{
  "n_layer": 10,
  "d_model": 768,
  "n_head": 18,
  "n_kv_head": 18,
  "head_dim": 64,
  "d_mlp": 1024,
  "vocab_size": 16384,
  "activation": "swiglu",
  "norm": "layernorm",
  "norm_place": "pre",
  "norm_eps": 1e-06,
  "positions": "learned",
  "qk_norm": false,
  "attn_scale": 0.125,
  "bias": "all",
  "tie_embeddings": true,
  "parallel_block": false,
  "init": "normal",
  "init_std_qkv": 0.0129,
  "init_std_o": 0.00236,
  "init_std_up": 0.0129,
  "init_std_down": 0.0025,
  "optimizer": "muon_variant",
  "lr": 0.0014,
  "beta1": 0.93,
  "weight_decay": 0.07,
  "lr_head": 0.00672,
  "grad_clip": 1.0,
  "warmup_steps": 200,
  "schedule": "wsd",
  "decay_fraction": 0.841,
  "decay_shape": "linear",
  "final_lr_fraction": 0.0,
  "batch_tokens": 131072,
  "seq_len": 1024,
  "doc_mask": true,
  "z_loss": 1e-05,
  "train_tokens": 972300000,
  "steps": 7419,
  "dataset": "wikipedia_en"
}
MLP neurons of a small language model. Each row is named by its layer, matrix (down: output weights) and neuron, and shows model dimensions 32-127. Each number is 50 + 12 x the weight over its row's rms, rounded and kept within 0 to 99. A neuron's up and down rows have the sign that makes its largest values positive.
After each neuron's rows, "fires before" lists the tokens most often just after its 100 highest values on Wikipedia text that the model never trained on.

L5.down83:31 40 50 61 51 72 61 67 73 44 68 51 50 62 29 52 44 33 40 46 54 42 54 52 49 40 26 39 55 51 42 68 26 62 55 47 53 62 76 46 62 42 43 46 39 41 49 38 41 39 54 67 62 43 32 51 46 56 50 66 59 53 34 54 42 35 38 37 51 27 56 48 49 59 59 52 50 49 49 53 69 64 49 27 42 39 49 52 58 39 46 52 42 58 65 53
fires before: " |", " ", "===", " votes"

L3.down190:56 75 36 62 51 53 37 35 45 38 69 54 42 39 50 29 53 46 31 46 51 38 58 43 53 73 47 53 37 37 81 38 54 35 55 61 31 46 55 67 45 45 22 59 47 61 55 47 51 43 40 66 49 46 63 44 55 64 41 48 40 65 51 69 20 37 42 37 29 44 49 29 45 47 71 30 48 55 48 54 45 52 43 51 41 59 38 45 77 51 26 42 45 48 56 47
fires before: " |", " 0"

L5.down657:44 46 45 52 37 72 47 46 45 39 65 36 38 47 50 46 19 39 45 63 54 51 51 50 37 41 58 69 59 63 42 42 52 46 33 66 56 25 50 49 68 54 48 45 53 61 31 40 39 54 49 51 53 36 53 52 51 62 71 28 75 76 58 53 40 40 52 76 27 21 62 78 52 49 47 72 43 64 56 62 53 67 46 30 35 32 38 54 43 57 32 61 37 46 24 45
fires before: " |", "|", " age"

L5.down559:42 76 32 42 55 42 52 65 30 79 70 51 46 37 29 61 46 44 56 52 57 43 54 60 57 37 36 72 45 38 39 54 39 36 60 60 34 83 62 68 52 49 60 61 25 59 56 59 60 54 65 42 51 52 60 32 50 55 34 71 31 70 73 62 68 53 40 45 61 44 58 45 47 46 60 51 44 49 48 42 45 49 46 69 60 62 54 49 37 30 68 33 54 68 46 41
fires before: " |", " ", " Source"

L2.down163:49 30 32 59 59 56 36 40 57 51 65 52 73 57 60 41 48 52 41 57 38 35 54 54 57 49 40 48 67 51 65 54 28 53 58 35 68 90 51 44 64 58 62 34 57 30 49 55 35 39 64 53 35 68 49 49 45 44 44 77 67 51 36 47 63 37 31 56 54 62 47 49 43 35 31 61 56 59 50 56 55 67 45 48 57 45 56 48 54 55 67 62 44 62 34 53
fires before: " |", "3"

L3.down373:52 56 69 42 54 68 72 42 50 56 59 42 60 47 68 47 75 48 58 42 44 34 62 68 39 34 51 49 38 30 46 44 44 48 70 68 31 41 38 38 27 38 44 39 66 19 59 28 66 22 53 50 68 45 39 27 51 45 51 49 66 44 64 59 52 59 35 66 52 69 34 43 50 47 57 46 58 54 75 64 54 41 47 55 29 50 45 42 57 47 55 73 33 58 52 46
fires before: " |", "uter", "<"

L5.down986:33 35 50 47 40 37 50 38 73 42 52 45 40 44 40 44 47 47 47 62 34 55 51 62 50 56 53 53 33 52 35 47 60 65 40 53 54 45 41 44 74 48 41 54 49 44 42 75 31 48 37 43 40 54 52 33 53 56 29 53 56 61 48 43 51 09 51 65 43 43 57 58 41 57 88 42 62 29 51 39 47 65 67 57 49 39 50 53 58 49 65 70 43 61 38 57
fires before: "|"

L3.down456:34 55 61 38 65 42 50 37 64 59 52 44 45 22 69 38 73 46 32 37 74 38 59 43 46 60 54 57 56 46 57 48 54 35 53 68 69 53 40 47 43 39 39 52 44 64 48 42 74 41 48 71 28 70 40 52 42 63 43 42 47 43 46 43 66 42 37 66 47 47 31 42 47 53 47 47 58 74 55 57 43 30 54 37 44 54 35 45 41 55 52 34 68 45 55 43
fires before: " |", " P"

L3.down287:38 63 51 22 35 37 41 55 58 44 27 47 61 53 43 35 64 39 65 61 52 55 82 54 51 64 68 49 58 40 36 60 31 47 37 40 51 57 39 69 41 66 57 51 46 47 38 64 84 51 47 37 59 38 48 46 39 28 69 60 50 45 36 45 37 43 54 68 34 64 42 52 27 59 49 62 47 52 43 43 29 17 37 64 70 42 48 42 53 48 65 56 54 39 49 37
fires before: " |", " the", " round"

L5.down668:48 68 46 41 56 48 51 34 41 62 45 47 69 39 51 23 60 44 34 82 62 51 47 45 61 43 61 38 42 41 50 63 49 66 53 71 62 57 51 37 50 50 51 52 62 55 53 40 50 51 70 70 53 60 37 46 82 56 62 57 55 52 60 81 68 49 37 49 67 41 41 37 35 48 65 73 55 58 43 61 49 47 56 27 44 59 44 65 67 27 51 52 44 29 47 44
fires before: " the", " a"

L5.down955:42 81 35 32 44 75 47 40 57 34 47 53 59 38 36 58 57 44 46 65 71 47 60 70 62 61 58 70 45 58 41 42 58 55 46 61 30 40 44 58 57 37 57 46 45 54 26 65 58 54 65 53 51 38 45 54 20 63 42 38 59 57 49 50 55 53 69 64 37 39 55 48 51 61 38 66 50 42 44 41 64 60 44 50 47 36 44 59 66 56 53 43 60 75 41 43
fires before: "|", " |", "\n", "|---|---|---|---|---|", "|---|---|---|---|---|---|", " C"

L2.down325:57 48 43 73 53 60 42 41 54 61 59 39 45 63 34 59 61 45 42 56 44 36 45 42 57 53 35 36 36 49 52 60 58 36 26 60 36 32 58 62 48 70 66 78 38 35 51 53 56 54 57 58 46 21 25 43 55 53 67 59 57 62 46 43 74 48 52 49 36 53 52 40 45 52 48 38 39 56 56 51 68 43 52 64 52 45 52 84 33 54 44 46 43 35 46 62
fires before: "\n", " He", " In", " The", " This"

L3.down255:66 51 54 60 52 47 34 56 65 44 60 58 59 19 55 44 33 60 42 55 34 54 41 41 41 54 66 60 32 52 29 60 53 74 59 33 41 22 63 65 58 48 42 52 31 37 41 54 65 69 46 33 28 61 63 45 59 52 43 67 40 47 58 49 55 44 56 70 70 47 44 58 53 42 51 77 34 31 59 46 56 33 44 63 44 49 54 72 66 51 53 46 44 61 51 30
fires before: " |", "\n"

L5.down918:46 32 48 32 57 49 54 45 81 48 58 46 59 63 62 41 49 52 39 56 60 56 53 61 46 55 42 56 43 44 54 63 58 48 49 47 38 52 40 63 58 37 31 58 61 34 49 45 47 32 44 58 51 36 52 45 61 58 63 57 54 52 55 48 50 73 40 37 63 58 57 41 45 61 64 35 58 46 68 54 44 54 40 47 30 24 64 51 44 41 56 42 37 33 40 45
fires before: "\n", "|", " |", " "

L2.down597:47 46 35 52 63 61 48 54 61 62 46 36 47 44 61 51 74 47 64 42 71 36 45 55 54 45 80 60 61 29 47 32 66 57 54 56 63 67 18 69 58 23 49 65 55 63 50 56 32 51 63 72 54 55 62 47 64 44 45 41 25 21 31 54 60 48 56 39 48 59 49 37 58 36 40 25 77 44 58 69 63 61 52 46 58 66 32 53 57 55 50 82 61 41 32 44
fires before: "\n", "In", "=="

L5.down5:42 52 54 41 65 46 69 51 41 41 45 42 59 72 48 58 41 59 42 33 41 27 55 71 33 59 55 61 48 82 61 52 61 58 57 62 46 47 52 54 24 59 44 42 46 37 38 51 34 46 49 57 65 34 56 47 66 74 65 63 54 62 37 53 60 38 59 49 32 51 76 34 41 49 54 50 31 55 61 48 41 61 41 46 52 66 38 50 71 50 51 50 74 58 61 49
fires before: " |", " 0", " 1", " 4", " 3"

L3.down411:13 49 58 52 54 42 30 60 60 50 26 33 47 56 58 56 38 46 46 68 31 63 40 38 45 47 68 39 57 34 45 52 38 43 57 51 62 42 44 53 77 61 51 39 53 63 53 51 43 55 28 56 48 48 53 58 53 35 40 59 64 64 53 49 36 25 50 61 39 76 54 37 51 49 44 80 41 27 80 60 39 67 50 45 85 44 35 34 69 57 67 53 64 52 50 58
fires before: " |"

L5.down675:37 56 49 27 40 53 49 23 49 53 56 62 66 46 62 53 61 68 43 70 36 65 49 48 48 50 61 67 50 52 56 45 54 48 57 43 30 56 47 59 51 63 58 52 63 58 59 57 52 33 28 52 37 57 38 55 43 36 33 55 61 50 44 41 48 51 56 35 57 38 54 68 33 32 43 40 52 54 51 33 54 50 47 54 48 52 53 35 71 42 34 68 56 55 59 43
fires before: "|", " "

L5.down350:56 48 39 53 40 34 27 54 44 57 63 44 16 71 44 70 46 45 53 37 55 51 32 38 47 18 55 52 23 41 50 64 51 60 53 53 36 55 54 50 41 49 62 27 47 40 42 45 46 50 52 37 54 47 72 29 38 55 49 57 64 45 57 48 49 66 46 50 43 59 68 38 48 66 44 42 52 35 54 57 63 56 44 33 72 44 76 54 59 58 47 50 59 28 40 59
fires before: " |", ".", " 0", ",", " 1"

L5.down273:49 70 42 08 48 60 51 30 64 58 67 34 54 61 33 55 29 58 42 39 62 30 56 64 44 58 72 43 43 47 57 33 46 45 51 44 35 38 65 70 49 61 44 52 56 58 72 66 39 55 65 62 61 48 50 35 44 34 60 79 68 54 62 44 55 56 51 46 52 41 52 64 49 63 37 56 57 29 45 36 43 45 49 47 59 40 38 60 37 60 48 46 37 61 49 53
fires before: " |", " 0", " 1", " 31"

L3.down970:69 56 44 57 58 67 50 30 26 44 56 45 60 70 45 44 33 39 43 50 57 27 42 33 67 66 43 61 60 49 26 47 62 47 51 40 44 44 38 49 39 46 60 23 40 24 41 31 31 53 53 54 76 62 43 62 26 65 39 52 62 52 64 46 59 54 41 61 59 41 58 62 60 80 73 57 53 56 58 57 52 58 32 64 46 43 44 37 34 53 52 48 44 44 28 39
fires before: "\n", " |", " 0", " +"